config.yaml
n_layer: 13
n_kv_head: 3
head_dim: 64
vocab_size: 8192
norm_place: "pre"
qk_norm: false
attn_scale: 0.125
tie_embeddings: false
MLP neurons of a small language model. Each row is named by its layer, matrix (down: output weights) and neuron, and shows model dimensions 0-95. Each number is 128 + 24 x the weight over its row's rms, rounded and kept within 0 to 255. Numbers have three digits each. A neuron's up and down rows have the sign that makes its largest values positive.
A block is one neuron, or neurons of one layer that tend to fire together. Before each block is what it responds to, as a language model described it from the Wikipedia text at the highest values.

Foreign name syllables
L10.down148:098136111108141113112138123093153101156149127158115120114126103152111174179128112103169135118126151125123140173144126098115116187149109144126149126131078092129096113113107133094127146142094164145138118129144138136123138137113165166120117119103159104113145136122148124133117120123107095132
L10.down152:176098177117132130158152102117158127132119142112146131142114099125152117131129189100102119114155069135127129158129132146126113111090113139135144112143087137152147157102149198129124143111176157126144107156111109115103132120111126117133110173113178100115114105139148148119128142144113094145
L10.down421:128133118116133117132098074118140135130103125160137115123093131132129139126099152097118123136201118132146132114138133095161106155096119115102150083113069112137113142135145112122105118129113112121130173139143174140102135105152110117123106167114129134108152135141152118165133133113143096156
L10.down781:075119114102145155121162151129123119126086143156124168157140099141146157164108132113141127113142164135144124188135155147120112104088105149133172128114113144152152141094153120169091102107151159154097190165099129123140157164143133115118160135160132124144111142139164122088120147128080096119

Location name completions
L7.down17:139136082135095126142150144125134142112104171097127152062118132088156126130131184141146099152128123138135169119143123122119152142131131119138130106130137136179142159091147142110119109074126108158121185145119049099168077097096126089096120149134165146127137089130150100155090157140133079124
L7.down69:150127087131139149130139110125122139140182135103142124104076129107126119122118105089092134134174121166129159148156153104121122119158134152128148119074142108129139120149106092081135090089107142162162101114133163114140102109151083136127110141110110128176124147179122116145142163148113121134
L7.down263:158129121132137137158108138088146122105146106174169102108109054152128131082128141114083128115132113135148129155153121048163112127161112131148120106174125136146120156094113138135145117158156094175129129162124138097116148138107113102161109135147147076144092088137136122128148125079131114134
L7.down557:169136167150116091152129163155110118146119142089131160101111157149135109127138174084083095145153137136127142124151137109158133134115112136105136120136108126148142135163110104113128134114171087161166125142119133122123179089166123096182113106089129099125135117106142096158080176125093107097

Continuation of place names
L7.down175:132112133165129141130078157142133153123207112071093163124097150127134137138143130150188129112150140130120147101143141126091156152121129113146141130150154118164140113114133123112126128137162111133172159138117118133138130128129117164165147132122146106128113098121129133116134115109133127131
L7.down211:164105108123136098103167129103133132156086092109131114090145153145156095090149120092126099120170146104125179117124094142155129125143113161096178140141105134092106072082130127131088105125149106149136082102136121077106149109148196134163108111106144156125154141120120140190111154120134122107
L7.down418:160124138146167104098150136135117134112183126108130151128137184128179111132146121123141099160148116132144191113123132102154123120122116135094123111132116128135132152102093116117131113086138072117123116120178177077106135064122125105118150116118082111132119113173179115135120120134109141089
L7.down640:147136118087133109153119128134160120082122120143187129168136171114105118161126129120142106078127162109124160120140097114094149133156091165139109163135158112184138096102147084088101161111136128102132122099174129118117116134098137123150126135123115127146072096118111109124117146085158110141

Proper-name word fragments
L5.down489:123158117095131171095110134138106117147145109141073146123161131150127098133102154089100098122127180132145125165135128138114141136142173157135137151159135134137110137110084156140144113112071125163094168105148135179101116136121154159123133148114127126079134144123120156116098139114187130137

Predictable phrase completions
L5.down692:118118150141169111133117131118142129125141141084123128125136148179110093091097148126088126092094114132120134123137152134121104133175143169137130113107155124135109099139141117113103111086121163183115143156119102131117130117070173132124133131145100154100154127131098143131103129145074148151

Possessed noun completions
L10.down127:144119122125131140153140132135147153078124163143117133142130151180112171123122108128121126120141109128130150112162138148124145141120088119124132142118182110143130151088126135126107149145105125085128140138143127140113102151160115123132126093080099131138124121145076096073156114119126128136
L10.down193:079114151121151082116134111144101159160139141131114171091094119104113159118136158103139105110134145129115103136148158170131141149147131143130107084115113109121096138125160123135131108137118116113151166133178125139151126110123129129137138119113142119112109128132100111106100173090107134097
L10.down222:144102123142140160174156151134138153086115130108087158160109152137150128097155100151167127159078141161169089148112110157076146127123105149130125099065120094119120120146143119105149124161147111090131139139149126138127129125116107161105138126112091100110087146127125097121146107138146141139
L10.down274:144140141100147148123153145114157152172109163118109117130151150130109169107111110119142151121150105116154110090180151128123119130160098110110122133125105136173159153131166141094135165132186129110103123120123086119124090125112086144083156135163134084159151122129105150134130114135156132110

Name-internal continuation tokens
L5.down342:146154093139114116143108128173135120110131092097108160116117124083145149180125138157125133110125144127143103123140138082086126103108116170131117101143110147117134105131150112086082087133137109166148150143123096104108092137131117160119146163113134166109165149108117168100154117136131116137

Year slot in dates
L5.down39:131114184114145129136096163148124115115146120135152122110124150139162123113139128111103160175124132148138113132106130103101111172144127168105165143158083173111084103165087097099123181059122120098119127140144131107146097174138122124132153149104162131143139120164102132075119089176114121150

Comma-which relative clauses
L7.down236:119146135157140101132125107149167149174115148118125155096097080128122123099132113126113117116080117089145103139137150133150119090093119124116104081096145132114130125164118140152154119096115129097103107109148128134130082131130153176127175125138130165080151152085171149148120133115097141131
L7.down572:133117086132091118124120114149164160124176073137170093132108032106110112129150103106149098139123147150141190100120190142106094133125131156086149149134129090148101139139142140078152147128121148137148130129123102130149150107142119157121123148125138099112170074147124170119113089154123130130
L7.down785:110088133119111137121143114149132096129137144129126114118108085150175102167136104128149128120117139117132163134153095139146112110186158134122098140132119089124119157114164119106114140136150133185133128187109088092179116132150134122124077168139120082163158142125127133160127157116163143123
L7.down887:115107098110139081116133075143144072131179139135106110142128117125113163093123087104075116115141123143152121106119134083134142123148099143099119138105109120167129125093079115147140141181152132131117089115162151129120137122102136130144130110096126126161145094081105117094158132087184133109

Inner name fragments
L7.down124:110119114103156202122137146120112116125087168103140132129141132146176104095141114138172110078122110119146128130147176178114098130069149100131093167141159128149136138090102132093143114134116149120134137130129076132112162160162147161125124157093131156117115115148093084127122133103079108132
L7.down297:142117131113060139157116112101131106116185119130148122189124103157109126124122107120144127138128096139121117114152143184111117176070097081101168134125086141113144197152114129114103149156130106151141129083147130109066103105124162136095111101078129138100135116109164129131170050107061130120
L7.down345:123124145180159090118148135107085103139081097086134144123121122155170145119147133152111103104193114129119081173120116119134082121110126140099185117142170089137117115126162118129150134113195154142108119153146121145130133141126161153122121164142147095160139098108142141147089157111112113115
L7.down796:176144137130143115108148153183115120115142117132102127124109123133142157153150151144150085127126127105125168160145081153097122144118129115133105151165168162135103168132153120132136131187138122108148118127143123134087165113116172123121097115157127095124113125168140114144131107157119135133

Before a numeric value
L10.down44:131157142160112103117114136140170123132100142147141132128097148152129167114082169108135131164102117143116170080124096067123122114106120134091100102132156168125107083152137100112141136121110090147120118128079097169116101143118095151101126111124133135138140106141130153148132133128093169156
L10.down307:121128105126086103141150157115102163140138167107158125130113140114088139123137110089094102129156170151129158127109131138122126157156110157135101136137160117159151085145112134067128188109103118125140111130123095174160140126127130127104119127164135088130130134130145113119102120102131118121
L10.down334:124133098126147134133109130122139130098128082097110135127125145158127105123133126152120148130129155135126149127123109158119117108127150107118132173117115133156156111143119139087121149112196108117159130119092126150135148127105131118136165135150146137112076166125127135125176116107076168132
L10.down895:123131137106126104135088153133159151172149070114162115109162128128119112127139120151074153108121158181130120133095102141109157129105134115119153119095194123112125138150113153128153105151107085121119123136139120144126099140106097122180099142107094115165159118144128099142128150127147111144

Word-completing continuation pieces
L7.down299:164133143135120162108117143163128156137129153152105128127126133091155137170117144113137147102114103099128154128138119137112127167151112153150148119114155145138132145109203075116130097123167151118122135136105100133080111147159119095169122097165135127109161105127119072131142120122117107112
L7.down562:120135146154125147116135155127143107106068164107141138132093130143097118110116108147128148148127106122121131168180078103131168116125124147127092113113148123143121127182152128111123092092113138127118118115104136107095154139134147102148139119147112090135141143166091147120064084085118097123
L7.down747:132121098156113143127096062113142135098086103121109099149104115136158120159147140159109109092100159158092176139134152142132142142142165157146110086106118128077129152107150141132126160117116156123136137136146118143059142176147099161146086153075135134132120146144091162119118126177076120132
L7.down772:130101125091124131111127141087080156110162099119104114124140156170117170125171103114143159111172120146113063160105103096116182124149123131137151140131153164156122139121118146153128152148089127111102077145154176120111084104118151152104107101142121117141133148129129132135147158094113144133

Possessive suffix after entities
L7.down30:148143142155127100147156182147131142122159152151155163157155089138130182110176115131139138105139136109099119131121110140158135146128133159090120123157171147163104112105125146116090141182102142104125153105130144151140163137099141129107078132160136120128110149097131114127138072104183125118
L7.down164:116091096160139140152168122096121104152098090162155125123149122163090088113160123094098111130097107137071089138124080128137115149121086141144146165120182081166166169096157127125091124121114149149154130132083150091165113129153152127116098106146118159116115144134140120143149145124135111126
L7.down170:129114126123145143129178115154093105146150120100131112128104158134127159130094091059133135083130112106133127172122123150154104111101076164107152143170150134126167114168101131127104144078143093135138104155075117098170116148175095087156139144193078116118184082148072100120108120144132109115
L7.down300:142153121142128079125088118120139116100126134149179129140122124116141123166103131147153103127110145124130129112154164187110066137116093132126207122124109131133137112101151089109131154096131083122131130065135150114149132153119115131160177102108094122136091166133147110124098130142136093126

Second subword fragment
L7.down139:155140117156145117133151133152102165128140117088117168090108154108135134113134146142122110148141124095136145112168102120117123163192145155107129133153166131111121091145150125136149120158164101100158125144108144155122135125114097060163158099141138133176117125156138099128154161130156127127
L7.down688:151145109133098097123126099195130130118126148147144135125089130147074147131132098182127096104097092113139165122148143123132130131136139129118111108093097114159101165094149122098205158152149129113126109075124128129113107143129127113148137141128131197145154089141150122118124109130145098091
L7.down761:156135099167116101165174091171145108146098067135105147084147108127146142138175144146131117135147107142119151112189091133136106103133109173100103148124111085138133152154125091145108149146150087141120098109138090146145105155088142122151158134157138129154105164133159104138090144102132084106
L7.down888:118117195135125135090207112118163125156089184122123170160133135096110132083156117111106123120135108125137095145194098132106115090106094132102127123116127104117139129099106166131134118163136139076175106095112162150165136106158102138103124155108140133139129171111118145126134140142153115128

Date month slot
L10.down284:159138084079173141108121109181175077126131155146080118167149114164128116158126120134143087099130098156148105115156162096119136115168120116088118154098108070101114130127095145124126119135132127162123109140106140121092171121177118179135160169136097143128101089125136127089140090140097123108
L10.down537:174077187133187114132091160169136121155103130129111132119144102144119130113130123085129180135130081134146157101121108144159118111113125102091132114138111093121140159125113150136115147143103114121161137137101150164113140113129147124138124138130104161112124138119153130149150164154175142134
L10.down579:138128138153124136138126115164075086178120126120158124126145105147153092086117147137127122093125113138163094137138137136118122121175122132132154126145134153112142104136122169131117111082128110117130146163117088141172137081176093141137093134113115157140134105121125107146149093135142099152
L10.down785:149165159155108140124103151147175141138120122135138102145096108137171154117116129138117155185120099137125155084180104113109106126156157118139128147125117115147141175116128133132108131125160105145144109115114139141149117112166135114114066131143134145133106136107070134160123109122114101101

Anaphoric clause-initial determiners
L10.down178:124156106105123117160140143131129109149078125105135113128142154107117114119168128117137117112093085124139158152115149129142097185087149125129164093098151159162126147145164132118155101156122171156142136108115148120123126086093115148159167071136152120167124151105124100099094138142140123140
L10.down273:159130120079173110124126185111119107154152149166108129120112119155138138102122131141148155109082161118159086118105157117144142161080110156146112154138112102145159143152153085110130142129122127136083108173102094112092075145120118131108122127139163110102162152104108121102144173129120106110
L10.down468:148160104132127121135123134109127130154144096122098121185112150169094097139117124110169115119151114079139152110085113149125132113130178121153118128136140133136115169142107158123178160089142122094103107142151096110164152129115094129107131169123155151143134128098122106101117116169122115078
L10.down690:124113088122121128141131111105140146135120105112151137142128142132120118108174117129116146143128141119082146177093112100132157118099131115155118123084112134092100087127092137137118131118132148128130079149152176146092131134153130123153131105126084116132126131112098138108148160131103127123

Hedging and connective adverbs
L10.down183:082115146129169183112128093091126163105128142110098125114152090150138165114111143095160149096132078130097122122125148152140156132089106142136144149119129125121115127141098137180157121118122131117123128111127146097135097184113124147103100128144097118112111126131110089106130166122107142176
L10.down323:097137161106090144120077175103168189136082122082092150109131126125104109107092147086120156087145090142119100123148136128155140130146120121138114134114136130131131136126132133129158165154171120156160103083113152137118143116090072113126089134132115088135076111151105116125118105126117153161
L10.down413:110109123103115158168108158138101108145159147098122092114082094092096124180129110112157118109129122158140179139116168162130151167097091108116103145116120154096151153126151135092117093156130112136141169116109135096151151097128112145158083112132116087113120103128132106126120106159137114172
L10.down831:109118194134153154113152106114109169127084097117157141099141136118136142145101119148105127145133148140149180093142131147137168130146152135107067150105128116103109139130096151121136139111158111124153101080085130107140143128192131141131121145139109135140107121160102108120116138143146114157

Year-slot in dates
L10.down17:134137137145093092120192126157156096125177143169152132158138122146087101107121153136139145079146121129129148116134116078120153122142100144122097134123116125129144147121179150149142089099118132124130098109110127180131156160163122099094135151168135155114177134106128133129128095098134138130
L10.down43:104116145119088126117098134131086121126120133152172133141122099099110099121096123097117137131156145130127149128140119133126104147138110164125118124095101137143144112137193131110102169139098124145094078145123138142118142155145123145103092132107132147134119107128161101139152133152113124100
L10.down51:150121120124156152128134170126149119134137106111135122083104160118139115137112127146117119119129178103118142175113163130152117133148155146150122129117159122165152098148122137145107116150112123162162101124125126123132154116097109116132121182117127086122123164106131081089100143069086110080
L10.down210:099150134122168124136160141130116107182158155115139116142184170132138082152123136087110083116138172168099120080120153131161103131120128112105139117129116118132121132135162139135084198084107151130145173162104144140143098090149186127102128145128147130123151140158127118181159145112125116179

Post-name comma boundary
L10.down448:112077145131154117139160140112184119154129153125138081117101158122115155096154099170090149093143145135132113163076160126171147123131129104109136122143108146114099128143146110171132124119119129090140126126138161128141157101139151102138141080131134120126107132131163129128137136097123075160
L10.down490:112164126143120139126145101116089130086156129147107125140144154128147147154141096108133120113144117130138150129118102154136110142150121153135109137131134097145133074160107126172125101113146126140120134120107122113125123122113113071172100134162100061123155131137106106093128171108108132088
L10.down744:119142132085148079130139115126129139151139134143137083158116164126115147106109124089124102092134146119137123112103191131131144151109116128132081123123182129161088169137171107131137140145142137121102132132074073141133117106134142110142117099140131109160151108159082117126147139140146160129
L10.down771:114128131158140128131131132134140091102098135146175146167141139119095149136130137121161132103139082146123103104172123125105142080169125094083151117141121116172163130169135099162127130109157115124124113144143117098117181128155135142056127148109159117147126122130135128104141090150111103116

Start of multi-part names
L7.down165:108117165119158118138165137116126190156128152132120103114124129117138104185108143162075085109072171106149123111162137154126178168103130131128129098140087118098103144098115096195137136107142115164120119109124122104126093168090131141133113111160104108082125144118165120140171142143117131120
L7.down318:105110096142146153127143168070150160121087148172132150151139155144138145123116120130067146163086139157157132130081115122148111165127115122114145108134076118125139130143093135124093142140134079157120150102145130094123120132145160127102089103085174142124163127103128093142139153174129153148
L7.down578:115127148099108159115087120151139131133155158142150120163146104135130118126143111112126114169128171111117089079148106160118134120152131169125148124134117132079124142094134135129136133126131101154138100119132154158151128105070166082144131138146109128117115173153129143141146121070135157138
L7.down635:144110082111127139109111079118156151129128131158138104069144113139121100149083153072104133147135158179137135086112149091126153142137129133125104094131102128172112184144141134151124115095104095152102148124128138131087122129135133145102101130136087182154140096137158123125141167135116108157

Infinitive "to" and mid-word pieces
L10.down422:116131081108120101123116144147129140124139123144143133138111163114150115144121125127159109159137128104116153146147135110082119134101131099152112128120140155136125120099121129157098137096126133076095137132132139139102177104128153141138147120111148114139120160184094126113110145105099168164
L10.down463:131093093124096138148128120099128178126126117093127115115134097166116156115123159127186114146155176149149141102169091137129131129113125087081146108160121127131133111161108156168148138124109097135133109122167125090126120148101128108099117124106150136115123074150135161127167111103141119122
L10.down689:172137122134147176148143135088117104108113149119096125129135139151116150150126159138081099106156159125144142121162147147149134160116101179125115154088143124127071072128122107128106106147156110163136151144135106113114136120128119133153096099120125166161180119126137165154125101154165137137
L10.down848:158155143114134144140176127115088134134127125135125132151087153143116130111126137130086126162141129123109125119120140142119142127091176111122159148102154142185106121141118110137141145131155130126097129156119094106104089125158133153118170133124105108109146158153151128142114126131152131164

Place-name separating comma
L5.down414:129169170087158140142135114141131140130152143174144152154115120116110126110108145143162138143122131100124137105156131131127157132161116097121127091073149145156198092128147163115163113122153168159139122086140118090128115132131136081098150129095126123138142139133168148118102155160166117121

Surname-ending subword
L10.down221:130142131178151106109150112093138114102115145147161143109136101134142075147145142102128105165134124179153140164112126144091129131152150151162196086110082134145108130039147152141127106136083157120132144132116131151126138112135118127145111102102158115138096142113128165128115184118133116173
L10.down235:132123125144141105099114075133136128109126133161112140155138182157098114090119130137128164126113136116138119134113136080159144112130128129096103089124115114110135116088143174147100119141106146135171156146097174159116099125147151125084136090102122143107154125139097088133143146136195140126
L10.down506:117137098149155163148154126130133098134139116095135115130072126144132132104093130118121097142133132111152111099135107112126137142162142135149151128094124115145135155102139173127113105126123132133142167153137132113113115129162100147135159101148130143084141157115095151138133143115084121124
L10.down780:150119123161098099136123125132156130085126137160108106149118144102118085153160109072124106186146145153115166096128133097108079123173115138110150100109101166122114087130127117104117102109135124163104145145100123152160139093137143117134133102112112117162142100083130124122108182121122138159

Article "an" token
L10.down9:143119162083165113087106146153146151173168146126080099104129140104105146150090121115081149154152104127127143172149116125140107188120148173135094095122119129116095052140137129157156109126145136125126147146129129152120121152148105087094108135130149141135146152148160103096111141132122143104
L10.down312:152137109146180106102106102159140131100134118127086125160109123123107100142152115109126151117102155098119117166103114148124150184122127145102113151130123098146127104122108119196110115117133081135131075096128107091121148138123106138139121123156120163111160136119141113136121109165126129130
L10.down362:088141119137115155103108141127144129181171183144112114101168133094065080109120105105107177161134204118121149116135152131085143157103115139130114171126123146145125129128161142106108122085180119124172122114103167114122123150113072113157121128165120125175123076097120111148152131118135118106
L10.down684:106160157162132083094138141104130117145116113118093134125199125098143127122164111152129115101128127160110127113094103170125135114135132159145127134140079130148144140087149146124168119120148124156142147173158177129155172100074133137175142129113181157135110153141119090137143149116157157094

Name-final word pieces
L10.down42:160089143135145133164119110134118139103134123125130133106112152166133110097146108149151173136137088138141135086150173134144098122149137142143109104101084134126139150114146148112135143101129136077133127160098121079127124138123126130108149135097135101124119106095096115129114139121132078132
L10.down133:130100125114142125097136118175125096130118128122146104110109116100097176111107133142128129146180111162109148092142134115151116135153150141128124096103102122117110105108116142140112178100118163140095129132130143146132129072186110141103091125145166132109116103125147151166167123154137085178
L10.down342:141088108142139148127087159155140117103145112103102132118130134170114141120104090105170077127111111144161145151127155112155099125133076121113201160102154192108170192162080117082147140140148097089109136154127154098082118146161119157151140105132167134162125101111147113144125106145131135125
L10.down687:146131109147175107173141138132141133129143104094119122136122109170112134112092136134162097107113123170095154128135168139183131125156099119163084102091144195143144153120117142132136138125176114114112161129102127132136130113142106086132133172133130120114155136086125101131161130125131107084

Sentence-initial first word
L5.down850:109128129135151144099122112123144126102146135136173110122143117104083151132131148112114136158109123127123143092116129156121130111127113141169106154086177126143165135110114117106092117115122157157141161150094136123158112122166103100102090111091129096113134133107128140134137125106089134135

Word-initial pieces, mostly d
L5.down568:129159096125124134121132151134128171125092144145159077122160097120141114116143139141099125092105155137136156109120129126139179076104100124132144143137141113158149137166126114152130109127150103122159120108117145093144124126162137117119092111130133142104166135133123090152081102149162145148

Word-initial fragments, especially d
L10.down262:126178104137127141112105108138111161147130093108142166142103124139154134162176107125148094102082185154119122105142162123140126135135095104136134141153144131138128077123151125141122100132103167110159157131156186166116125156104090166139146062130115076099136139130153099143132099126139138130
L10.down320:130142144154108147098156104170125109135169173142172167152125123121133124145119136130078126128141153140152129092137150132146122135101119138100134134144131119119148143159107124135142171113139095100163132127118099093091117099166166140128079172166114102124156141122163119126163092106147106141
L10.down569:144144130159109149168129133151082156162142111096087145127102134154149137116127133111123108100103186090117141154103120163134142083109122113141140154132135143101122090147146134166106183127137120166118162170136139141088133148174154141161109152134083114138126132114172167144169104147130142082
L10.down672:164147129124153087109110121124159163064152113138101135117140102124102112144130148068099141065135188144139146122178169132158131080135104105102134117119148152129130137141115188146121139134090136123135151114112103122114119116182135118115189124123095160118165151106105141103135103139154141129

Year-prefix tokens
L7.down25:128154080116144115108130133116159157150165111127134103116118112137115120156149145139091119118125088144092117094127114080113134133156134139150094154098109131069151174123141138135125116130118097147157150145107146131144122113154138095118128077146162135155132117133069120122115147112109132150
L7.down727:151104093136149109167142167136150142109082138150135136151119097143153173141143111121158154099076121137115123127142131114121138100156119123142162123186092125144134109170118122090171126136124116134146139139127134108132152159121187149166122098148158168145117098108156121117139136143187138183
L7.down868:170130126126142136134080143110106100132152122117189156140112142126109138160176166126109113109118101128122187142137103137135095125106105127140115109134115125147075127165106122107120144112139120164151144082128119079076106109120138176147132125114140167182110120137140146130094125154123165122
L7.down885:122104122114184124121118117102095152119124149108126107102166091143138109121131172115084097116073159131132157095184120103142156156175086135100134132165114088174097167146144136138149134117128108091137101154117124111098139148104122135136099131121149144158120086177106150127153180169124094144

Mid-word fragment after onset
L7.down141:157116091096124131194100138138172136109124151091102130148176152127113165120145126102128084120161132103118138148110132148134131151104111146119119122109139143161174093151173114113142116154119113136137134124130147151135139108140124108129140117140152116123146102152096092131154106124113140129
L7.down405:150141144141160101104105204122093149128107111145134131072122110163147124148129149111148138120172121107120163113176134178101152128128106151132084113142178135149091127117135125098131120111143163136128142107088123155140122138140079159155151156131173118111107088143104144147088096138144116116
L7.down406:105148147164081102121115131121133134108108121152143068127128102149165134151095162089130164094148138168150138118096132154144104099055122121151138120138114144117112147134165125119110129102127176140144119139082154134121138127127157119156123128110088093099129107093134126132093119166135101133
L7.down622:138150129143060097125141118172110175125155156148139180101135128117126098133101145137091128121205146116117116122149117126130103095096129145112108141141154127112129146123142153114124155137117140140115147131154129133139141126144089094104104091141130148149178091103149158153150145127109132173

Kinship and group nouns
L5.down710:127124137120147128103112112140072108131119116113105139106099111130120147181126103122144089108156135129128150149172152094169114117113137158135133101110156115071155090139115149078139145136139128165155114165072115125118124116155160153125153158124135123102147109139070119141137180117107118129

Month names in dates
L5.down253:107091079124133112152148104170158167151123107109089068133135175130123162120117106110112124139128097145102109204147137087138126114146159166102123103126098192146118104147133105109161147120138122133169130110128131122135099119109145131125129137172143106075145176136107119124153108154128171155

Word-ending subword fragments
L7.down91:140141124110129131157185150133152097141135101151142185107107114169134103079114117095078112100147135125110104147143137116139121169101137156090106137154114173134109131116145162145141084115128105156142093181101138129138164141149118135161109097092108103131141163131091159134166112092115121091
L7.down368:104114130151096104142090102126102139140134080092177177105144111102195066123093162140166155140120121105108176120135142152110104127117119085169140145133090118115093103143153115179138108130103152129131130130095148135175104164129099150128152131119124115077092138132201172138106128095116087129
L7.down553:130119150116108133111088135140124114135131155140134177148114135094196122131114136146121157109128139159125109145123146086125113141141128138137089118154136132134129121147144133155106081122123097132119151140124110131163143135123124109105152181150150115119113169102153121111095168121118155125
L7.down877:160127098120144146122111112125102136123120127185111134130136161143124156102134101109094111102152092093121132173183147086148110116152134114119131137118143161110161126150132109113142157170148147118124133144136098120124088124138120182143108115096135143089154130105105133137097161128143135102